Weights of a small GPT-style language model, trained from scratch on English Wikipedia.
Size: 9 layers, width 256, 6 heads of 64, MLP 1024 tanh GELU.
MLP neurons of a small language model. Each row is named by its layer, matrix (up: input weights) and neuron, and shows model dimensions 128-223. Each number is 128 + 32 x the weight over its row's rms, rounded and kept within 0 to 255. Numbers have three digits each.
A block is one neuron, or neurons of one layer that tend to fire together. After each block is what it responds to, as a language model described it from the Wikipedia text at the highest values.

L6.up729:083151079093105132147110167182120103193125136127159122063169103152131104089125084171142094090126080100139204111123146186130102207119120103164149095174127136165122126125178137118169151147126107124162153099102058153145162058093164114129120162149109081089152128159177141131083088151171104145
Responds to: Ends of noun modifiers

L2.up131:091096123140116154189153138167091141133125127094086132159195183168148065152133051163128086098105092123157069067149154141145163130105138129167172088134126112134116170134106117065144178123099103162161152107090146138164135082143113144114164178101069107138119148133075154116108105113094118101
L2.up186:122146112092149150173137132213105159126083184107150098108133119183134135112154065102143085127125182145123154136092128080149130150131158046167206109125155113138128169125157150144145124158093198232127124156123153161130107132093058184106152093065143135102147134166109145130137081132133110149
L2.up521:177046134151114125114114158110123125149161141100125153102146091088151173096131153127182131143117159110093169127117103117153147112117123101092120145097128071105093121161076151118079185094113155132121110143104177120074115114182157217156076074101090113141134147193104172106095064102117144104
L2.up533:135099110109140083168141158166131128126100118154143128140152113109183120131167159127154165125133079110130125131127056139170130139137113087115109101115167083196130138089080129138120133117121078131154105147119058147118162158166124178172178083144131111175136124188109152141064081130191120067
L2.up615:087137103146094144101132156089137144093177114100123097140140109105180163132144088051139143077154134119175142119079110160090111147115087125112137130144099142158089104126070089107030127131201126125149092118149122124147103110121126196120108120090171110137182173105094196188164105098103137099
L2.up682:082134123135123176127120102169066147171110130074161120167152156116150145185154143114083129091120062154142132123088124156097139117097158159198114153095159120116171128134029092075149125123059151156104185137116166121163122146093132130153155175124164071105116085153100156108157077172139081098
L2.up977:101087116079088139134119149149114127125097119122122098108174140115155158130222103104122142101116222056136087150137106155091115108062173136088128100110151139184114128122168121138153146139145123136171143154184111129149145118074097153113146092115047086174176132100124122063134133146138176114
L2.up1008:176119141150158142116187134105135130110125078121153185127102171127125144146171121175158111166132147083134120149075078101056080076141146144117132081131136135136129150136128156202142141147127149104203141146099108132146154146190132162115097068110143133115087106108144107103140053120163168155
Responds to: Separator after row label

L4.up133:078148157235125161129119173116091087121141073088153128075044151151146152172121106129120142160107083079167191142149165115086125091145151038090139109112107183148168127158160100148170106114148138157114092136139133087158117075101126118124060141112111104154118124111110143147106092160128133128
L4.up144:087177147102151132151109152136119142131115169108118132165076089100126090156097156110142125124077160155131113122138124095109156116118178126141151149112166148103115179174144142107189145121065145180132139125117102134212087170155106109101146135145115152163122121112151116078150103151104103140
L4.up200:111181129128145129141113100159172122138117106176167127098068149098126084119138126133096137113128104128092201158084164061070157079132118144133118127141112183094134169177100158147150110137162127117134139146077118188122168142118130177077187083161036132148101146093138143109210124143082155135
L4.up460:082106150094127066110126195083111139156172144143110143070131100079108065183101108193123114114111106147104193120096122084129127085163101138166163106169125113122073164117108167124106132094124096093182106107095121163144059189207127180134134089168101119162192083119167147116117112180137165179
L4.up494:162144143104134097116121106101151077082091146141161070102141180139097119142111135178149117141113135160149166063120174101075152128114102111188149132184130140126130119099164128116073164147082123177124148100124136133132099086117123088157156090136105116155114150072137170083098078176092136110
L4.up553:138081170101145181115178101134102087083092147102132063135104142175108135145173075151137100169170110200138170140143101112129156122158116101144152117083057152093097119147144131077167148205146138106051185178150139113159151129101154165134102085108106144184115133119151104110154100163104135133
L4.up584:145153128105156127110138098136099098093148132143146135183205127137170097122130139188104092103114146156116161205129131122157107140138116138141158174153204158140189152114095153124126090104152073122129116122136144173114143102121118151126158092144153166147119137135132106123182089145091132146
L4.up597:126076171092093114142130145153129151109131141108083155161159148172142120209159130102129107086130132153117088099162126157043179121163090145167137152098136082105142115106116132088147165210148128084091150103135151130104140120124177169094138120109093112129125125120118165149148126116108123148
Responds to: Comma after opening time phrases

L4.up60:111125078143031138082166191144174143123111112131119162102167177210154089168136155139157137144149117103183113108098150179158082091085161144125119181153154191125168090023108101138106151146114080213167150131152112105106129164119112123143094101135082084136127153119168137138125165129119215107
L4.up168:134162147076090128092066104091128068127130111178110061130125114179094140117130140143153161143114109150100183147083150149099075120078105131068160096172137144173092162111130174158118148129178138168140154141149127151168140182127077178157154126134127151098124131140098114108078157084137132137
L4.up204:166140162142136142114110173093062136174114123120149102119178131190103114138167143155142140153114116127091098115138101175115189102147182140149112174156107076109109132102149080136166139120083126109129196161102146128120151154127116134121176098133111155171131143169163130088173125146125101124
L4.up434:089141182095135176110154130151109086086114083091173075153118115132109053137157108149128120138097113109117083141130132150120115065166154155121155119174077124174113102135132089156159123116209114138121136105137053150124147135087214126127166148127134091174107131127154127121097136146172156162
L4.up563:155178123107122152104138131073141124082121101106142139124127070154141071138139153152101166116127091150133136149125146135080138099133107199145116117191114120134142112114129121129096092088192103145156164123142128073125093103090123129140109085168179141107123095172187064122119099092144105135
L4.up760:192106236113071118110087144159167165099113120110125098127070090130164123132082110182111179105108184116110148126130117111153166169112075146145171136165114097110081133120153134143159170122130151130075105095113139128117121090138214145144085123182105158106131138154159155067161094071119118121
L4.up767:091156086120141100120160115136134053114115098116156089138117125194106119175160170122118147098111118067162115090105142135128158124134120085166172123095186188107112136108099111127134112106145172127119119185135092142116131120140125128131155185114115133177109103152146155148168162155077164121
L4.up831:141142105089158147111193073170182111095128130115141100187144059218149169135134188112138127121125190121119122167130095146095183152116140133147163119106137084115113114101123146159156174129118104118084140109096072123094119147116153186176102152112096090124111139073175144110110146133084094119
Responds to: Word-completing suffixes

L2.up205:118096153109086080098140136131131117140143115169106055112092113127135164153173053151118169211126135159086141104125125073093144086123171162148119107132132159156119130104149132187107187063094079150135123124124109124069185125096103188160162185142159163140165164111118108108158162118146139098
L2.up236:152091116102174114081097131157125150159134164121156106122165110140159145137121102106149182095130184181068124159113046141120095096127125147080134131105176120108121153085100144085125159118067131128126148140113142139174140153108190128166092103138161119162135181140103151149113098112117083065
L2.up327:113170125103000143116167174110141148163109157131114120104170159149147163125128107120129146150126128136138129076175069104189157115168161118128132143130161154128095140136087169108146119123177091106112142101111167126162155140134122119106103076051117093167095150154154106086115128140139145137
L2.up351:146128188109073169163168168106140101132136207116129062155123100051144118125126186152125181124096107142118180158152131162153142133114143171145127138145121179142102124151068146194153121086171148153164097147110097148068158155157102143074144100195138156125095116145106162111086111092167095102
L2.up379:090083144140130083099166113152122108114137152124120153137144112133137160103136139137100126143160228100132140124171116083098160116175135169120170173133200173089107158103039134105129217090127123099193098149129129127123102048113110097126161114119102095174081129079135171115172100117129123096
L2.up507:093118178136138139132091105140110128117147160155133151133101095158107188132150104179132115091106195126125087201146197071112149085142134157138169171140099145098116162144128119126152085124158101189151173121088156124088134165132148117120177093137165101094162135093127100126104142124155125115
L2.up724:132051124144117146147083150144073115131124118163157156114156128135077157110061132113108132168101160112103109067134132124160088163144165126110043144129134164141116160123048157141122094124123078185133109116162119118136157190159136119169136116138122084133174150115155144179080141149147094121
L2.up787:129178147147121114107160161166126094082138112160105086117118066135148093088101103180150069150128098096139126157144151148139148109105124143186164163146152122134153155118189080135142162115159148119163146130145170114091157081123157137122133106191084119144112134099110111117147154132121123076
Responds to: Prepositions after noun phrases

L2.up179:064147102111136108123098081183142131126125057202171105139097149133115130094144132114159109106101133163161135156124045191149134155131127138138091097136171128136150152151146134129168145113123148151154134078104124127218085133072155145149128100145172145120170137162130085094139119112129146092
L2.up363:089040150125152155130128184158124073106103066129222099144105101141138131154140186141161100171119158121122140121147121066175103098146115159122148121055102193135120165135082119089122151122105122158181064133124234138152106077164069172122140117152112130107109108158167102154092113211146159142
L2.up641:158170134143130178145212106162144145138111148093144085087133131093113120099097135128142117165094178112153153110143133158119163163144159132151074137132114103126116157118140140160095165100119129174123148146137149143145116151113099170089151106161131111122104103087054144127143152184139063117
L2.up652:115085171105129155181095168118119125144129117135178118210139142142092118172223135178133092111137196111069153128106096178156188146142124127109083181109075146082143151132151136174216153099119163136158092118117107118205109136099150167163099125069172076134122104120098084142174134133113175186
L2.up755:138131094109104127151137131205154129085074145110166126129154120156169100141157132126097178091156156158153117148163100157166119087113152153190130112159071127125197114069107110098135132075059140093098146203166127136139079096145147104080150175087128115080142132101094139059127182055084111176
L2.up849:166118133094154188133131137098144099145116112100065101097112146141125222161067128105178120084137091118109104136144118156168088121162158109123168143173161093168100153092139195098182126110093161151122146113103116136098138129183087110064124135148140103086166162121149201171106147050119148126
L2.up956:126155119086129161185163116124116119107114143183111087141130164170142096094125131130227130109122142120057137108159110151155159191131119144135202137154099128133126161159115119197111139171160094179192102123092176147090160086102102171156139156188127126082148134137154108146113134127116171040
L2.up1002:135031085119148089179120087154102108098111141065155101106075087105148083114150121213179103169070148147181121107089150119109112129110135117148106164119135126171155111055161084058187110094096110141145170124077168113127082105186134158143105127133143106110087134153149137119128128218141147110
Responds to: Comma after date phrases

L4.up126:097137141121096134151134028136121119124096101078139121200156141142174144139159131169141132106095112123165127086087137124160135128119103089051100102117074099164121141074080113145086149127103173156120111156117122164064106078162145098125188166111200107108134166181110149131121106137108092136
L4.up452:134152145146162151128145124086127150095090126133168114157162161096146127110086114080178139123068075137194135104151125097165132100142115114123131160114130099116158102139146117092109146179117083127120133094114223129114139115172125105124108133208163126148198190109127138144172116143147110151
L4.up470:142155143145093172136145099160085145146143125154143152150116160154122130091127161023114155159173083152120125148047200129140154108114139166086129104112123071094130109114088091132121100159100104086159121060158159104150104156140075106169093129123125117160165089101113098094136152145161125079
L4.up569:100065131111077123196124042107135191152119131126184123135099077090146134134180114162111172130170166115174171050174138157082066104106093159152161083133157089120138125115107126165104141130123147103147096122129144143147114157184103098153162132110060126099143130143128149117123156163170193116
L4.up677:174163103124089128147172153127174118116111141127101142082100111128114185145101084116136162095190165208157103095173141174182127083197130129172142150090110127080092159157110140122114088156148145093163147133145099112147085100178075111170115112098142099113183164196092196127111142187083136142
L4.up755:163115136103149195098121107107162116115127140114134132140148168113089146138101132055204190104152104111103102156128177105130141167125117141151142183127124120099156083101134132099085187145110083063102107090125255155104156172115142123169112145118143138078115190176140173176126104141107132159
L4.up917:044181104114134174191121159149060151114117108125175117191146170201129127143085101118154087080057075157150156164127163066104159096104125119142091181153118130204131138093068161154097127168114112161134116127145155118111097135142156168138117106148110146128196128100096104083153075179160126111
L4.up990:168083102189106093103130157197128135144106148146134160137148187105163087101153121112082144095139082092135176120123084121134113123122097118091164142139138127142147025136087126153120151116064106147161180100128148137162083158199121131130122144084115106172132142152101113096175114159109092113
Responds to: Table cell boundaries

L6.up62:112192203092123176149102179168131126113054148155215164141160138166166114121106131123114104107096149160092159145099142148080118143221125156156148113163104170178195151081120133110080134123090078156086101085131126148122077106143110140080131098083117080160072132101098141113089089173109113114
Responds to: Comma after introductory phrase

L6.up232:093059148156109114071123122147135068119121107139137154067057090101091154103113140169135118135105162120043129183147153148129120140144112132159165065153108107180114116075099144136112131185119125193200119121152113000144141159110145128148150172133136127154130106068164117111103138084173137131
Responds to: Word-initial prefix fragments

L2.up10:146121163124085176141122140116121120130132151093113125087108142118104124110142138128135146120176100108151163128175160145121178164096200140055195105104094137114011138121113102092117106135115148062153097119097136139138068120190107091167161088120189146190158119132128113136130116093086121083
L2.up108:091154125140097129110166095109138124189103204136087202084135083140114096132102114096083107137156104112151153114085115083170177148139065105151103115157097127117117121117060193126104184128085136183123070157148175135121114171106156091146102132126135125102129148127169125127162098167107115095
L2.up215:090080138075095147201100166125137108116128138077106146075146134119141112129129175133150098179103095134108129076113124098125130148130148087073117132176124084153138115102062100135140121132107162160144101145095159119119150087130168196127147053120097127174158101158172127073198129081126129163
L2.up241:138116172140091163100094154129145055115142165125103064066133063108113138095131064042088135145157115103135132122083154143085121126086110078148099131153113118168062135148131174111105110151174147123081151119111157123099056177121120189104116144137146138102144120122143084094121084101097074143
L2.up359:124159150149107080151127171141092105140125133110133095120103119128141121130139124086129107089185182087149165175092101141125119138092104099141161135186120083107157175138141055141052106120189122127119147121156107130131120150190119175115198082172187102119151125078129161147159116126146118155
L2.up636:152102133080122079118123104179134119142128140110070084138162136135136109125086125080162095141110136097127132158052118175141113143139121128075160154133144133179109087135128093134165109100061144107137123173117191094142116158123120136172133138159109111133124107120147161107097122126164097166
L2.up805:053159152232069094113147133091138101110100146142126065098170146139114109101138126086102134093084167100104158128088069121101116144108105117112132093165100100161065128099142073141131128088158099122051103156123142143189117135147150212151090088087161134119168158109149146118120093127139123145
L2.up889:130194126124111122156136141120084111152140184173084112156128133074129096114123112140048121168115110100139146064133095128112105119078147052095136132163112132106015131100107162142089123156090164105102118150165125123081114111149139128130099094107125145116127138098198109110173104204128183125
Responds to: Adjective-ending suffixes

L4.up81:145163056128186153112113115077135137116146165093157164132115116106124168100141099180153130140143209125150101142068144097126133085142109205107124102089154124063127110190099105139156077129087105094165104143112159110186136196098128112074158133143159138135111152130108140220092118194083118140
L4.up109:169103203171131206080140113113139152134184150147103148169097143147110148134119156078052092086141187199123178190150177118135073074123092124097147118154134178051155179116094140144151125126110121111120162181106074080176142121147150133099115145154121171146132161121088155084037106144155114117
L4.up474:183131115106121148119157093089105208119105148159167131175103114069163109099155100208134152128137123114171113084097138164125117161144133107201134141129152112135142071062068175097177141119159126088130098089086139141071113094170132117108144110146202131183147115157123111096138141157112192129
L4.up539:117181147079149109148150168195110127117115135163129099063130141138138160105132139093134111083163134172072107121076130175150138135110155187201104110120101060166116094167095143135123100146142142210097111092146141177092136097118103125109124137115124083154116152191146160092129105111070175118
L4.up608:149103178144129148168172054113103145048107114180116138151136092107099151135118116154091139108137146101115183129129204090121031060154148124127178058141145106183093108142073117094119155091145139125140172067102108128164144122155213123114111139174102082143126141162131131116112172159126172154
L4.up746:055130083112163158131129029106078165118145180196140145117127145123110107097197091146081137118102202116173137121102103094108101092152128154127138093106177140127123123134107130125148107085109175087177153089106188150203085157174094123000124102165126125165177139080143129173114124149140120184
L4.up783:093093172136117154096130106111133143126113084106123217122093136148083179091237099106101129179079180110142109122161153094098165078135091151179115165156139166130067140142072140192126152117127123180095096140109128126074113158120120155131179079139144120105171098122098190105146127147131087131
L4.up866:138137137077128138133059108132083100100179090206123166152131145138116114145144134138108084131169205127086146154117118119113127145116140156130162148140095105077125131139120151111141100145103119188218155127111145080122136178137195112161135111109185177109176107111187144201106115158168130102
Responds to: Word-initial "in" prefix